config.yaml
num_hidden_layers: 12
hidden_size: 256
num_attention_heads: 8
num_key_value_heads: 2
head_dim: 32
intermediate_size: 1024
vocab_size: 2879
hidden_act: "swiglu"
norm: "rmsnorm"
norm_place: "pre"
norm_eps: 1e-06
positions: "rope"
rope_theta: 10000.0
rope_fraction: 1.0
qk_norm: true
attn_scale: 0.177
bias: "none"
tie_word_embeddings: false
parallel_block: false
init: "uniform"
init_std_qkv: 0.04
init_std_o: 0.00816
init_std_up: 0.04
init_std_down: 0.00816
optimizer: "muon_variant"
learning_rate: 0.0107
lr_mult_o: 1.5
beta1: 0.93
lr_head: 0.00714
warmup_steps: 42
schedule: "wsd"
decay_fraction: 0.71
decay_shape: "linear"
final_lr_fraction: 0.05
batch_tokens: 65536
max_seq_len: 128
doc_mask: true
train_tokens: 736200000
max_steps: 11234
dataset: "wikipedia_en"
MLP neurons of a small language model. Each row is named by its layer, matrix (gate and up: input weights; down: output weights) and neuron, and shows model dimensions 112-207. Each number is 128 + 24 x the weight over its row's rms, rounded and kept within 0 to 255. Numbers have three digits each. A neuron's up and down rows have the sign that makes its largest values positive.
After each neuron's rows, "fires in" lists the words (lower case) most often at its 100 highest values on Wikipedia text that the model never trained on.

L2.gate559:150107118069113123102126073105128110168110131092131084106099121162142134137134120134099166114111090096081134146113156102131105123164165095158111148108111139135095101127101102115100155150112144062167103153129152145147118109138139126106166125068075107152092142143122169153128126108121141134
L2.up559:145154137117120090115103123150080152152144130130157095144149179160152105121103151109142096121167153127186110159118139090115095111113136128113114154104142139115124099085111087158139129145146130086102125094105149148112177124151160119110135177130093126118115118149123129140121169159157079094
L2.down559:143088145150087116134133109093116152114145109138159120090123137144117096106126170164139146157120136135090111125114079141135117081142132084164143164164112127116129121182157127157166166152138146108116114132149086097122142155117135133151132107170129127108142150109120103146120153143163137147
fires in: "northern", "new", "western", "southern", "microbiologist", "australian"

L9.gate355:168155130143131125150118114093102084139078090075119154125131134105111128122150156138125137145145108130132109136153176134084131130109136122184132085179130125167097097145157097141151110153142119110142111125148116121172102158144137080147104158114093081110095154116147136142115143141142112118
L9.up355:160173135108106139113149125167139133164115126113152131141155176127142089160082094141161133113150128141136140161089154067093147163103171133180119156164145134139163143111132137135105114116086117102121162162148145137102126128116124145134120090130150131151095118087113161155141114133109144108
L9.down355:140122139134098131114131144109124157116149116100112148135157149110159098134145122139194090086115126095134113148150119151157121134129152100167145154120088128116061106165125088124136157157132159093141126119121138161110114159156139106107118157154114133133133122129111127127127133061104112114
fires in: "new", "of", "south", "western"

L3.gate115:157132098141138167097160112151111169159131139141107128119132112153100108089138133183103115087150109167146105152112152132117109188080140176156115158157094138166147116157149121134127142093169107143112077147089173156140119164121108102106118104114116108104125149171121126132136155158112153092
L3.up115:152152078127160119104162090141110114148114151103123131165142125121129135077106099120103129089172135172137107168150155163101125185154154112121136168115155120157146142159134138173164172115115110127131110099128111137153144133114125132096146135173075129097097177129159120118102150143132124126
L3.down115:142120100133150109135126118116165166154114133155164108092128126126102125126084138160068118118145132146161117113080109109116133133151118097124130160137093102126146141137144130155102134137068104143130102130105096123107129145117133114146095138104139127133088157154141099166122167133164115119
fires in: "of", "chief", "sports", "to", "enough"

L3.gate149:144094118126158156131109122149152094172153053126128085113108118143134100145148123115160157117124110121136117159073121124134126179117124171148136091137100113175096132116126095101175058084138150146136080087129169142171156131090140105138099073102131101124112136132120130122116111115122137129
L3.up149:142096139132085091127120123104141140115138121154099148113130174131069181148129142128152165127133164119116109113179132101117101144101149117158120153175126133128141095124062157115130114148122161078158133143138140146121115135122124145087148052121160152124139111125139126132097145136069119105
L3.down149:154101112147107101129091160119144116099120138128067106135131096128149108064118106147149150098120122111131151105176119117141075113094145139164130173110142129103154089073120161124108150185109078122124119169124106123153128088174136109120114173142142131135111114176121090114087128129107133162
fires in: "of", "letters", "against", "using"

L3.gate309:134128146109095128135122108129116137095160176125153130110139078121130139172118124134153099141091114099135143075138153195112161161133140146131184108129139121125109111121153102124104143126129132142152115114139158152136167191120117122120158169151089140098152157170113142171115139121099098144
L3.up309:162155121146099136113112126095080099112141121135075141106100135137121113130117122168126094147117121113119136088128148087152216129142127148120105120151099146171131134126147107107098118109136107150107125140124121115130157135124158139128101151152156072097142126129138136141153123125127134153
L3.down309:165123144122150158143112134108145143121108121147170124170154114117120099156117110171130116143132129085160143149125106066095107143107125119117130103161139128116116101178167109143134160145123169095196099100118138180145144126106123154152122155148100138120100141128115073114120139187148112123
fires in: "on", "in", "at"

L2.gate1008:134178131135102174155144147098116126127149110142141156098082094150100128108133130111129094097173117122121108165123142136143130204137167174129130122113178163156177127085125123167126064141151107148138107123107138131167100125124115114130159135123167129136103123103150154095173126127140136130
L2.up1008:142139173135104171161159162123128189130164129173121167128070086140152119090092114115140152109130116154138103134128088117148101102153166142122158138129153139137133121102098096150132114145117092145150092116059133132108130102127123148111114138187129145156122128172131157158159163147128117146
L2.down1008:133147159124103135140113136119136098120147173131135140148125140127069129142115096148153143122147136114120150179139142071101145136142173163155142111107142126157127139134103178168143157162125129134138158092080105102104163115116134133122119125154156150159097116131134101119147166116124127125
fires in: "general", "business", "television", "character", "based"

L8.gate67:083131167159159137129097175124155122157127117133098125132143108164142090113107126124133077128131147124139127125091146138145169158119108155139112129132103134145137106090114165104163091149081147146145152136118126145121157126123147113121131155181146104138122140170085108142081167114133167106
L8.up67:119145113126140125105140141144179111084111148096119118118155127102104141146165112139122129119134087130106091162108135092108159136160113136183165090112112096155161115142143107103148142118081078139117151143133133105106103106120113094119110126132067147181143150161113119119114141141122132166
L8.down67:151117135131113109124090125123127102117169125160158097119156142155159143113074146109123155137154166159140129149097109145150112128160130200196125142107094137120153105134104157113142142116120147092130098175167078179167152122114134122114131150119167127118129119110114164135124155097118129113
fires in: "they", "that", "which", "and", "matthew"

L2.gate248:127141101123087118103107167132090126128066117128109137158132110140100140144143152168110111141104132101089120160149096129151094130127143142121142181120164145146160191123118107144130144164133182169126130130117160127142152126082112137124111107132086079104127104121151103102128116130128163113
L2.up248:126154111127085160062127129122105168140131142135107155115151151130142121129119128138080082084085179096137113098109135121129134146129177124092143139161076115125176139165114133130131130133145119106157100103170160127102093119151129114116149171125113067177072144108135127173139161117123138126
L2.down248:112124136074099117115120139165146179122136146141130108133121143171116125140122120132135136106140104118143153138133102078125114138129112176127150163163139122084093159118147131098117085144117147107145138130137108101107141126122147143168114110162126158093080104106162127130151150129097150168
fires in: "votes", "first", "to", "of", "should"

L8.gate744:139127126174123162106122095135172091150123108136137165115180133139121094131175081127115132120179101093167147147161113112101136150121129091136129119129134097110144110133114186108114114172100124101123104160125166122102139102152178135132099158164162128145150136149159160109115147098153144123
L8.up744:130144167096098159117137148105113152117143114145203160135136143129138121096165089066123096147131160111117036163164148128118133149119130125171144102127153080131155144119096127131133163122142132133122107126120177130115143130103127118120149112149145089174100132132102123117142137081138098143
L8.down744:143088117180081132127113147108140101135130090118136121085140057135127156161101093153110143148172131116142149129133084130104136155103134110127133160141133153084124101134150174121145112147137137110153162173138157127158155087143113112093137161154088156160162160112113092110141120101119163156
fires in: "of", "at", "on", "by", "with", "over"

L8.gate994:122138112111130137137151130127118133162142140137138164105158158083173148131159112133128125093115124136175100112111119133111123129117104155096120133083103102070099153166080097136164127126157143172109130088167127091157127100129130113128115161084147092160125124113153142147130148116129142100
L8.up994:139138121110166113184115159141149110107134121139134131140180158145105113127119125127075111111153129147165102146192142155141144161159141084113127139101101124121101115171095141104161087159116125147112097094115109134132089105149154120160127177163135151106109107124094145129167120100068136120
L8.down994:130152099123158126113103158185187101132138159102083128104137142123124117121122123115130122081105141084101162163089145115155110091124102151161146163082100088149100123132124137119149119130122090101100108159113092139104099140140132114129103119116133138140149147126175106121179174151120112106
fires in: "one", "as", "after", "software", "so", "asks"

L2.gate928:111081135160115124111107148131114115140140117132117136083085072112109117137124104153072120132147131124177110122164170136115131144093129177150110122102160130123070146118126136154132163145146160124107120111122106126158155146126136120111131118112133137119131117105112148155111129089123113131
L2.up928:120094131143137164123154127150169121107125167147138139128133107099109104146126130108084135144154144119150152120202178101156159105138162138093103116121146135114069084139097134113161173125120172103118127123124089103162156130153140148121084140121113104130132115133156153131150169099146144166
L2.down928:129094089130125084117082118136116102148139074113089121090136104120124107116123096122097147105113133107107122163136129095114164145126146136121152139145127098115093154146102122153121166132139131110130094124106143103132117146093119087127131147104110112126094102146157105112114150113106076136
fires in: "all", "other", "national", "illinois", "alloy"

L8.gate507:129154131152098121154088101109133129117137112125101141122143111170139103094115124099076103159107144107170048138124109101098138132152147107120124128126102133106194066125135090168126165130131118146138153089144146118109137143125156082158124131138114155139109142168139118111137116136114117089
L8.up507:113143127144101110111131145088143152124127113144142118162129136172142165135143090098132099126162114138121116170123118147099156148131165084128117124125098122161193161176159105121120128153114118111167146095124091155090131134103136117150161159146129079145099127144157098107144093091129110129
L8.down507:143137108150103155152148134101127123117119131102085138137132123166110140135130102084145128173129120138124143093137082155108150106100147126146135150131142107133149098124190128156154142148116156083161150138113173128151134133078151126157157135164114130137133107114138092149105144125084068123
fires in: "to", "at", "from", "degree", "began"

L3.gate695:210118114064097126135163140079154145182172132155143127177117103115143104140129103140124120124114164079110105140118118092171139098086171104141127154105116142169109112104153135118149080120106130151129157122161140114117141090086116102131134115115119121116117184151114105116139132148137121143
L3.up695:176135132078122105131086143127118135135132115149160119119142066150134149111108115134106139113118127075149119163121122107137168093073156128167213121126121123154178099152118151118108115153110137130121120150091134124139102148158140144142148134103126120148144130115128131103141131119081127182
L3.down695:114130167124157145140086112156134155112147124163152135136129130121126177142139142107140131151147148107111153195159094114087134091142168126106098144140171140101102165105163130115101159159127151109120140129129127132127100110158142116147122138132155165130116131136148130137168117108106100121
fires in: "not", "of", "those", "if", "being", "when"

L6.gate451:138142119109115105122145163136110126139121129140104149098135135160083156097113107114122177106133154125118105127111072086175127130121123133142124116083147136135186159127118160142165092125088150094151082124159166163136122105122150144127137151129144109131102154145197135144150160121102124129
L6.up451:154131178134162122149145146120122119106135132134135095149158118131149123126135141121104117136146110151080191151157145133115152164114111163106156177116057111116125118137106125103103145175119088128123168140136194160136106157136129140156110114137087132168125102105116151129142144140109111130
L6.down451:123152161112116120134110078112119138194161137108148043139118077116143130125179112165106127101126153139140065112121136123133137179163153166113140127087143090106103095118117127134142141121136126125111162180129121149117130131110098134131106165153159146155140140128136126140166127172173146089
fires in: "as", "and"

L6.gate797:110097135191104147129104150181153130120152099135104141131112142159129131138142145163127121128174118113177161174137116106163082145132127140164106142123100104165129144105175094114083144170141153128170182091170129122081123106139165132143108114122137163113112075153124128119113158117141154113
L6.up797:100090132205096168121119126102121125097149148151130150134154156140122134148138129141142118097127110149129151131130093136140121124128179152106135104163125109151146128166118091116131096125151120136146148138111152154088125098174129162157087127142175102121113165148112104131125140112125115143
L6.down797:124146101089121141127169120111156144154140142093173154126121124161134135113143122137109094106131091136133147127111147141139106117109140132110148109125123147102159107152156127146127131140128132149127072127107124093120149153135153131166117176149127077130112165121168141137116133129131089126
fires in: "in", "to", "of", "early", "around"

L8.gate177:105122122150122181139113173113131136125172138151131139144106128135125109155186086120137138160136134105145099141113128160112184092118102113122118114163141113179125086125170160146110132104097124115109096101153139123127092146130145121108119132159104134145142157158098133113126115140097067156
L8.up177:115139160137088151084101140170117126125137116136167123123155134106121115127141112148150099160100105112132110121130138147122177062105105143171110142105117130116160106163200125130161110144120110106127129108136145163114128112147143089112123111122130119160169148122133129117102109134135147149
L8.down177:132111103121114151149190105125071109122097128090135130184137089098114162136132141136153126124138165115126120137164122142168126136113138116146154146136134133091132108152113145118123123152127134120213110165132113118124131129144119141092170125116113101114174192109151098170139107104127125121
fires in: "in", "of", "from"

L9.gate117:098128114115143072127152122156121164114154083155142135141114137118148124131131128094143138145148098129131125124113098137159139083096133153169161137108089133114112093143123144164148148136155101131136138126116192131111127143150164135193121167103122145121099163118124140135104161115147136147
L9.up117:146148172109125130073112126123161147156116109139081134146193113114141137137129113127134186142123152138103138089167132113131147104119136107143125175108080133098117124103105126131145109112141105126132086140166126100199110109150126113146108114137129164130131126100125126142128114089106105117
L9.down117:145120082109150127139115113128097100141143134119087112122152141132115126135128116153105099140124111157093147121107152124126131158119141131133106121125128119171155154111126167128174128133107118126107141148186062118152109129119114142096084132164156105128184099137130115157160157158080113111
fires in: "and", "to", "has", "which", "also", "having"

L6.gate727:160187113158103135118130124094155099138116095156119160136172146144125162091132115131177057107112069111141123119103141189163130175102128105148150131153099147117097128107101088111083120113148147143135139120154117105110174112143151096133124133158166118122176140139103136139136121130135143139
L6.up727:146149137123119089122127092121146118124128156116096139110137147142099157133140090108113103108107124157143155156136156133116126145089121160155110166154183126124135099132067096097131144117128127149157127158141123087116157082161172125116131133142112111136103181162061163123128103087121114123
L6.down727:146154125074132159140089109131118093151126146144149125159163116179130142123129076101129137135135146111130128102108163155142117136133143032158103127113077146095113130119139117131132148128128132126126101132111121107172105102128150135114092118097109090132165110166099177087123149124146156121
fires in: "one", "any", "most", "some", "many"

L3.gate201:099125156123108168116147132118143147154114088152094141104134140141138119102115112097150144142125112107110150142114107157096096173120124092145113093093125166156149141130152160136099133147171140153136125137108150113107155146131115117118118074092135154139166158150085097125142116116087114146
L3.up201:164096139122143111151124133080150132167133144154142100119148123087146149134111164104136134120127114148139109073130131172139146144076129150094117115152099079080136097100108112119127145122088125092116076098158125140149105090168138114140132118135167132121103140121139152102125098109123147163
L3.down201:091102124122144142131106118120145138144102133148144167114114113112141115087125095160134109132142127134162138197117156093103104151134127125116110145104141154111110138173117098147093110115133154149152148133138097084147182135114147106116085116103125082135156138141119145155109125095157126109
fires in: "many", "some", "several", "any", "much"